From a checkpoint of a small transformer trained on Wikipedia.
Size: width 256, MLP 1024 squared ReLU, vocabulary 8192.
Architecture: RMSNorm before each block, rotary positions, no biases in attention or MLP, untied embeddings, normalized queries and keys, capped logits.
MLP neurons of a small language model. Each row is named by its layer, matrix (up: input weights) and neuron, and shows model dimensions 128-255. Each number is 500 + 50 x the weight over its row's rms, rounded and kept within 0 to 999. Numbers have three digits each.
A block is one neuron, or neurons of one layer that tend to fire together. Before each block is what it responds to, as a language model described it from the Wikipedia text at the highest values.

Sports event and discipline names
L2.up151:487512462465473500481531434495427503530526498432504530403467483522505487522466452566520521466471447486536500492466477428519475494534465451510489488434577492621462490508510456540535462586462635484438487550539417529550518576364531538615643469439515542487535418505465435535447401420479513490497485500443549446485458509602507516468398529561512455444426532463593470525513443426585457472471
L2.up153:521487429531445444558430451467480519429516564516564482496489495522582520445519523512554544483500464423470415543548480496467578507517468558525550470479445487536482419603617403535465406564507604538480498521396542498560505548516516492492583546511554499498567531496523419491544444550512401510561515525491506524543467495476506444547466622546451564465535524530485467352540554487526499491451
L2.up207:469442438519533449510532529502454443521456476429511444513530463539526461483522516478506492406507469435478488425491353428509534533545454572482453508434475488477518512504509496522490464575578542479429478437509542593495500427455535431443597425540476486519415432422497519391419487544392474515514447538467481589577482451577449459519513514547581483475537441473484558352408477539444632469505
L2.up263:471488459489567465566573473443536447429597464478583470444512529422525563520480489456545484455481440463518490486425435417456554469434437547582501588446514434455444507461544519505538545577505648486508522454545581535461523497562565435482529528404510433505470527450487514559387532511506554497524457503457508501477514287522492500534459518630523465495549493470398467378468626465457550558470
L2.up302:431518539573429452490495528460536538406525451444561505502449564546576405462603578520486466506457458476508399496459440578488470508553434587556516503424447481562551529524491468534536458574602565492461470565561472575443479500502495552465569539494495468456573525519450433514475521568505432459451496578544570570548557496577491534524421533556470550490497425487568445522503577422562421546487
L2.up319:459497473516577510524448513479501576503537525410538418471537561534591516558446473362481425423517464524497415467473420484490587480502480581527471466455446461493443461514481482503494504529538514447557494432504552549408480502577532557482627509527522503507547447454521585494461539523468462481507477419492536488543529406534598369523439632549471493461532438417549540510524520471504478484417
L2.up377:499461396576552428449614545511432568506460530512555457488493434571576575487483462467596433414506494516536448513520480544488478566456521562563526487482431402538477471481517471525472395571536585563560483549380519545489570626565557498576571427573495523611434435432561481452400506436515545462527618465500509471464478476483401507492446493576537458524505496494508547410477488581531518535465
L2.up394:427490465541522493502496393519554500467554469432510509476567444554545455434519482371444476554392466471554497466542523477466479543517469491548552478487500402485525579459517387412516548540527545445459544506505576561457468437577529467604569482474463541546548562532564427537489483506494454457501440465492507513593485394615499517441462455551543438508488427444547489455467606485475527486451
L2.up398:473473482496533461455571441433543603499508520420583434467493535456543489463451441424525563419539393451543542542480589456510526472531496555550539463487452467502453506484462464514536477566597533486496546518554433546558478533530477484472587524531517514522554562413507496406447367456480486552531451435521498565470503404550488529465517510632468483589521545386448524347431532483497537574435
L2.up443:471481468557440487392497474467446540438448491475545466414443447587523509434512483461581464487476430523559398517473447584482495530522468609465552523393464453530531489493501389470415552549573520456539579518529530493575507531478518534563582528442513500579532552433514426454421516444546420450486558419541511455597458374477429500514491473559503446523414480564419457506507578411585514499413
L2.up562:548506447489508493507445365558504555423476555463498454507435445554545450448472493460567506466412365473536471520516503453478586561504409534550558461461511463457466534395497491471536520567590551491572563470583527563547499517545491523495652557424482490521531559498477476551438512388402413541470489477549494538419510419523457485504396587575465505489521468462470499413555499568444453491412
L2.up577:403471425576588508478490480511518469436508537452486496532428456490562484535497386461542499483530443436526515456427488524494517547475519555581463502469449519485481542314506538485473457554542440484433604493523529626516546488512609451593620493466404424539509475389502491535381538526436424502539476528506512534441507369416511436527491460610447485509576509482521456447454523502541480518520
L2.up828:426468460501574562451507457569554473402476512466563455540520512481565496493444461487506572485480487488517412494473554480524585574511386555506491568526471463526482545507472468565492495566528471493538541538549571534555460492582526567475602493498510504535526545503470481478517585419496577546552442424465478549509552485478555472517482449514522445461464466513519545438434531568448452440438
L2.up940:526591492514465489548523474504474653429606475469539554536487601533541453466308510476518494526517476518466521479499374457446524520476506536515522544411470513509494568503543510412454452578472593471446524539526554516541520557495481483546484463500371437539585519432548510498427587508467408536562484487473524541591491430505471496452483543546590398457501503446567501479470481516501442550469
L2.up964:509449536541438575535585566480483566478493556478476492530536504516551474419502508482523396450488430524529477514527492585545431555440515472509470540472550534505476505457544548491415505652527499523479544532530409581431540607552544444496562481488399509547492545479472549480486442539490515504528532557540535548532445437608545356490526482596478476500480541491482473483484539491580434546512
L2.up979:450459462508549469477508520584487513468488517453557484529528540539564469490526502419503503500464544478434475574493434537430635575506470568566523544453454423520486555490492432527592566539593546436469514401558474499556497488600571504542643466498453447610624466435495466569466432529514477476480486451529517568581477477554411511519437496559482470501570444428417546431472536483448557477440

Music-article terms
L2.up34:554511577520517500506540632504401441521513545478616557464491454514569530497549476463553461502491494411474472493499513587452535531459380550586530532504566539457525478484560414620504399519459515414532531511467564476517524483468553562496538483475513485512457522543481435476479611525531482563465559509406527419444385513522596489493493532505465516434513442528457529539473537491442471539465
L2.up78:431537491550609559485546519552540533574534605559418512503427432487586533490466570466488497538458520511606573466500507553536455568468487527521523594548522531433466509462555434524469411579449463566519539546528443499491538531487501496505482481512468438489405484511534480521421580474611485583491555541508577517467516534528438519499520454597588588539496518545565498509529490539467347501448
L2.up127:518469493571504537515485483519469504595507513510530479480528482462556526481557504476514493434447504498585435502562579556541488421513539581607577628584398535447492446568487439567498504473513493475546473450410417526529570521529544471545517552523521535519473631475539500517500516452519429591474504463460513480463594552528473544480516413543469518518549441482428458406517489461390597512492
L2.up157:378558526525580447450596451511499562461530567445467423459492516491605479427524513477420470497493531414608455446553581469572499516446459609456556596479478463367516466466522412555484440545496442472544449486511583450459484482526492574630555531518552457534448450605566548574544539458571581619500575419499551550594495505483451447598494484535511554461496494471500512426491419448480462560454
L2.up265:437487546540570522445568497470527440483503613521581527476468422490557499506485456488455544486375516475515531472484529546448527485548500578447493569563532535517476544429506453511575474537563462500555470562451463563393454516499558449459487412445499495523526501532462457482432470591535459548501462407533563531463568490483425465469493398560563554511508578518567516485435431530550412550478
L2.up273:536501531527581604513540566613504483547545568437476456453455506484510475514411439562578435526516504542459503537483482468525547464456429488454500588480496502535534423494565489571513419510457461402557491558461408553561401599526510493458458532521548426461458501536521449495510581481589512543471552545517556530517475505497501405544488435484480475444412526524476453541467468514482469459454
L2.up294:481634475478543566565532572511477438471481528484449520513479457570557535444533458472561511430509441520462522470535506529549407536496451477503537563542610474495484452542500459494552490519459450487554456541390459437434494548529435533484460536444433501501493498585490537490544512575641533531475460470542591436519563511494499498485476394584465538457511507543492460559565404514472463500530
L2.up512:497489495507561472439442547485495576443514545544472474523404411462579564464484406362602468486480466499537473501552460554541417539470440510552440590489414520470458431445513516478568476578499531506525437489439450455514468623508569551509516489503456454550491547500472484544586460483584533490433527526498553476476503494503404523412536488526475526502517469537520527510477537527562436502489
L2.up532:558540483483595508525498515540504465459606472451497450563460474518558425448428473551445513435537446554470587476507490556478486584550420546527481663527510465466546450567563456561485494603545457504527466498501503575430522532636557514525463566534524522524504470491507558515487527401465498575477532563552561502464450475588515505449502472571492441547548540463450494461478475521494554432502
L2.up559:434537492452512500519657556475487418440500566487448516428367442464583489470566491462464472480519440458573491515557529569534443629484500427517507591489482517463579384451505450474554473555447570552576456550482468469370535541459522589512551437471466504594492499499513550487540525491575552524477549484546546492472557508482599448495490438623494505447496478473479536450344492497526420486475
L2.up630:383550423454587509391672442486552469494554471466517520463412523486590557468602472458566469478450542516463460496553505531531492551443399626497468469530500525438496486500529413503466510518504498537596420522536501490497482575539534535501471500540536374488489486607489451521493525549576441579517538508513582559572483503540356378534515468585483555428411429468567507388569504465525433461431
L2.up696:467557503543485570450591535638509496415552613506559470518507407540602491484524401511521490420467527467411496532490496539447417494502404623525496471493487465414507427554474407512568466537471473516484519467489537455516525592586537538462554437416550480476511469482552487487564449507625460499464483452397503524528455525545534503440567589555509499453528497558543474489505504561600433540508
L2.up758:425553467456558498508514426440540503517439561481462483504490528526652516476520564446593473437500435509562437556518553554478482561410410628483526588577486513466420519482492409437518476540480437527565553476513579546396471546547525547466472440460545518483506537570424509465627506617585538543581452511525547536448540507481546471506490483566557596436453412541403549394521400487595442524512
L2.up799:466606556420546466514574555563396458446511536451445480436421498448535460517482433537429440434459415523476560465470480550525368529610592501481472481479595489465518523596522416518562459491550495511537492551525459455392474593517507553431460461494479491511466489469474469503543488583565449446467458612486526450570475468543426448455410568513473518436547476513486570578440445510548498427504
L2.up963:542524480562538435482458572502570451470560571485575389514502429490534460539452462402558502440485528522515545504467484542456595512544471528591488617533500489426532522468597387559535493595545497565507441494558594571388441441509477473470573404416441471507488515488541446437481382512542420522474504523571506520494527415503432422491484490561522625558467443510459551428545495498509505479509
L2.up1012:628553452512461548435511443521486458493559517469510524418404425515531544548431513495559579489408505529401520484462483580496422523502517606478457478464598454485470446426526484507579456491502555506561482579475485511439527619425552543517513460547531475541506495464539409540405526480607417559442521438549554412498494496529428497428395479544506492475561481433598499551398443516562554485449

Plural suffix tokens
L6.up61:588600452521525499557561408570508515549500601490490429495532598578540412486469439510388589489573487455522627557568414498521461455512475528402480548564508470569478494491455490465375314490509414496525448569503508578453617524459520528504545499508517431510552575418459485584454526514442508519534480539492529596486544483572449379502574523481513521584499472518506485482527543507493455495464
L6.up349:502488463500488430615540417479514515446580585412449554480496490568557468429501497558527408433550553420571453498560479419548484487506491481542430516554416527501450537485538475506463445454505559477518489560535507534496512560446456492439508435537470450479540551595518405520453568577465482464522523454435558574572484436503505378446503453507566473500459585599533598512533526498560522502485
L6.up733:448531533510481534620517390564508509494434532497475532517582497553508456506502528538395524492583485458601625545548424488505505459485542634428504557511530469527525508573552488615354492513518441492491540473448489494507551521418479506507532528507463460446467557511460488422413495585428460555608444531447523436454491514458467443504559514496447534518424576532505475411464514471498404538359
L6.up763:525558478578472493538561520571448628509506561476459455522507528592527481549523476541521538496522531419612574480598472524495504476401576448485540506587468453599473533545577434508471481579452491553461417493536469520448555433472517450455501522492461407484469481494551451534384491508524446624452471559544554531574570441473501553510575472474485510572363596551486475391497496521429468560432

Apostrophe in Men's/Women's
L4.up489:603494375497476483450439462472500644514510484496492496548494540495576490544512457472450551430459436437504494433539516489463604483527461563485467498587450507589490590449396492471456492539645528361523483535486565544532546398627528517553578469486510509546529444447473474596434539467503423477460484510489489427469475411563506467410417437557510498482435550537534538505506502524379503505488

Table first-column headers
L6.up185:484479435492562575522493478508584518466544411590573534526452521497563476466463583485538484465416434466502472575429507415514438530447613620494499605528517549449477487505459412459503494548400527409501450556529442447374551609474494509458579493486524454566541544557541526476463489528464464430444487467487543592572508492456442428476587495482514441483630591502554439412460447563532499467517
L6.up306:420497455515506519493547519625544495458527495499481473507445570571515507529476410483484481498499493502563531511471502507516494554436482601473488548489533489531454479509532555491440468540466488457487526565444470516460465537502486547474568548418400505611499528528460601539520512443568506461601501483528555600469470389498424485427473400591490510503481613446471499493428471488454484470497
L6.up351:486457589617539541483482583592493505529475474440542409554406549494526564449461456474479478510492446503475435519553485504491387580533493516448531462515534462576496449574516406492552489524385568475553430500461486444502527594510518507428534478481523492540483485511516514560427462428422511447565585531409588508533466468516411422357536501512507498481558600543492573391509406441539537503482
L6.up537:430461428469521476440420464506544454551581470508394497471412644535502562493568538443427494473481508390536591525433443456529425579554500465425610486526570466525537463497562436472451428528498518591548510489547515615463546602473426501431505561519471493498418505459461511496454477480461459427383443502510529591468421434485499467486502501556483524481545603506445550483538458610465438477492

Predictable head nouns
L2.up20:605540437453531604500571498450524510472530500503459364515542421522507518434497400494587395505517457490515531532627558463501398537449541559421604497572555568462487444534537555450531461494538484592417533436571468515497506509470526457548440479529438477500507530521522624512454443602385498494565593521524540493463489469533538491536484451556478430489507543503542441523407512529494478522464
L2.up71:542609475368578604447592574561432563437459464555453470599514498499536466485557442594533437469571432542514483487566492537472421498535575465414514494521569487545431584531509533466464435559488457531491488401555378527480473610518422543482420469497418497503458516513514456390463505519484550444541500517492559503445502457541569499507512422508525529527490527535560481455457465585540477532535
L2.up82:543534494409462549501542479479406478503514533466448408458616438543529456610495495508468493470567470552493501560613477453485408455479517505507515520569421476511486502496521526510440379607430491579512482501503471561428498496522519434478399564499456503473516516448481535484455526516537601447617475586600557524499506421539425423558483422474543470542532520561522501493545473498599417476493
L2.up220:552530531474511537470504585474496562413467594464472414622499498561578445452532401507439392406515502538554406538549472517530445525430474508476501523600573493519590455530599488537516526622477517509463482471512477467478491474506452536429543566450535506536415587574538447449552506498543566564559538457535556544502534538569461390479467567556565502547510444512579496431530546477552448495549
L2.up222:557608467532557498435524545518437524545504551539522479537484483460593495502421520502491516384546515553465530432462439541491560460507521535403453437455571493577505535446563526559514429635468578553554531530537445554495594495454436506402649513530513502551423494430512523504387541530478517600476441543539498519549526446438562500482515477548538452487587499526581473494475537579542516496459
L2.up276:549651470454423566515478570459537574533540517498456441530529503499515467593529473450561439425513501434460513637547441546438538508442464616468438446545541481516415465536522477452474437528456504491459620532493442497497424518454461480489531455481483509481476473485441506479403534525533557593585464580465579476419490516514519412554481475529523570521451516480497438527436431517542415500507
L2.up301:494563570485485579509602435536428555507559480549557468523460464564524496548541459520466494521514459488492476474531512411477532502464452553545529391462492541496502390453516516464409482518464448525523482380468591560548481506529418517454513549531439424512493481461479551440409547578453492451515531510533559571447515424540532527552433375527507476442483496493487501403438444518492483512487
L2.up324:567563425472528487635554572532495551521456492522475457564568558506515520458476440442499471507525429456543587496535529411372395439566486560383526555518552498492488551582473506550433456551538494538512568507471443508424542486467546584515471463492456469525535519430424538598416488504507491489592566541459499531481570439594530500481539441511540415587465502532581442431398541494557511521469
L2.up551:654491496459532539575595530461505467471543470486491387444457518490510451480503557470519447465553518511508446458432489423542440579452431563400408463627461478471509584519596546496469464482408439509542463535506538538456520586492497499522476554528420533575478457508484510500431537521446508500527573468532546531549494471487512543627444503540497354436500567520416436531425512598441467492476
L2.up609:545535467514518548518601530562495496471474484436508420532500591522509525534415404458478512487521515511516540487604451395457443486413525508356493496456543467387580563464504550466484423498557488512487471447558425550436479452423453575498385501558509442463492472420577534477485567607519498468445568589515511559469547429449528548562589462591470476489445507506589367520427454504525411537466
L2.up668:553476429512497459539560472488495486577553435497548479417525527413488546501527449440490563424490545535504556532568524411480467467583425445613467399577397493536515533536512545394516478368600530470506429482437490486545547618532528433513440533568457546517484505533504537468408559484514513468488596464503538505493477469451546489598520450517463459460522474562543449588396431552456534510400
L2.up824:462512463484493517517549490623546495439553510481530429433553544460520423486364406490531449483411471509521567598591463536464478491519420538523523516594457464554491461575508446474473510528651429558525511490569500477492507586488481558572566503449485416553506585558465565509545447361498540511518533472496495562494581478491432556463495431566540514541529486475527437455503506459563497480461
L2.up859:547578456499399541510628466479586477523485442432555562539462445521542550492536508500568431430484402460467439500517485455460436477514525496543455547588564495509464519496606470412417496488480449540462456466512596554433510576552501466505441517577495523482466456437503475387407546545387438538411540523577586556533474468551564491553466362503510434585555513473527365504523504476497487434463
L2.up886:548615460399506478535566529475496456526500539524466378606502466436556446526431472470565441407541507503422511591529495439476488480529477521461443442569495375470554500445504523409493422565512497475438507458496524544498440572478479516432396618566466461511432501451515569561417439579503546530517572563524529538566535413452430499580441474528525422570534520565570444497469426502535436520459
L2.up898:506544495463543578476511599463433496511472515513450361541520570574518425528527463516538428513451515605501426564514421481493424485437497499486563469623479494403517492546513461416437499470433498535442525486481418522443543597543574493413429521596435406518474473522601560483405494516549563533548563542633559548546517462491524512491510455524509571511482566534538439487511476436508493559494
L2.up960:461517406388460624447539574503551526519447500503483421538544527518525468529444487525531477435509502492485514548511457526478493540479435532487520594560496562403455509410571437513467492573546502572395493562552437478521446535524458523385461582478467497497465560449432434479461392544534498569604529604492560502461513469533520512478445530578529504570458509490497452377463475448566496510462

Media and entertainment nouns
L4.up452:473508542491480548435507506521459499445473546495472505438479508443540479400582485567536462479353462525408456474605529534525480431507418676519538569526529457494521455491532481536558448512537445543574490563441493493404421573480536564530402487480534471539441535553491494538580493508544540557412544489434522494545558554551483432406513442536444556484461525487460521437514428458531462502529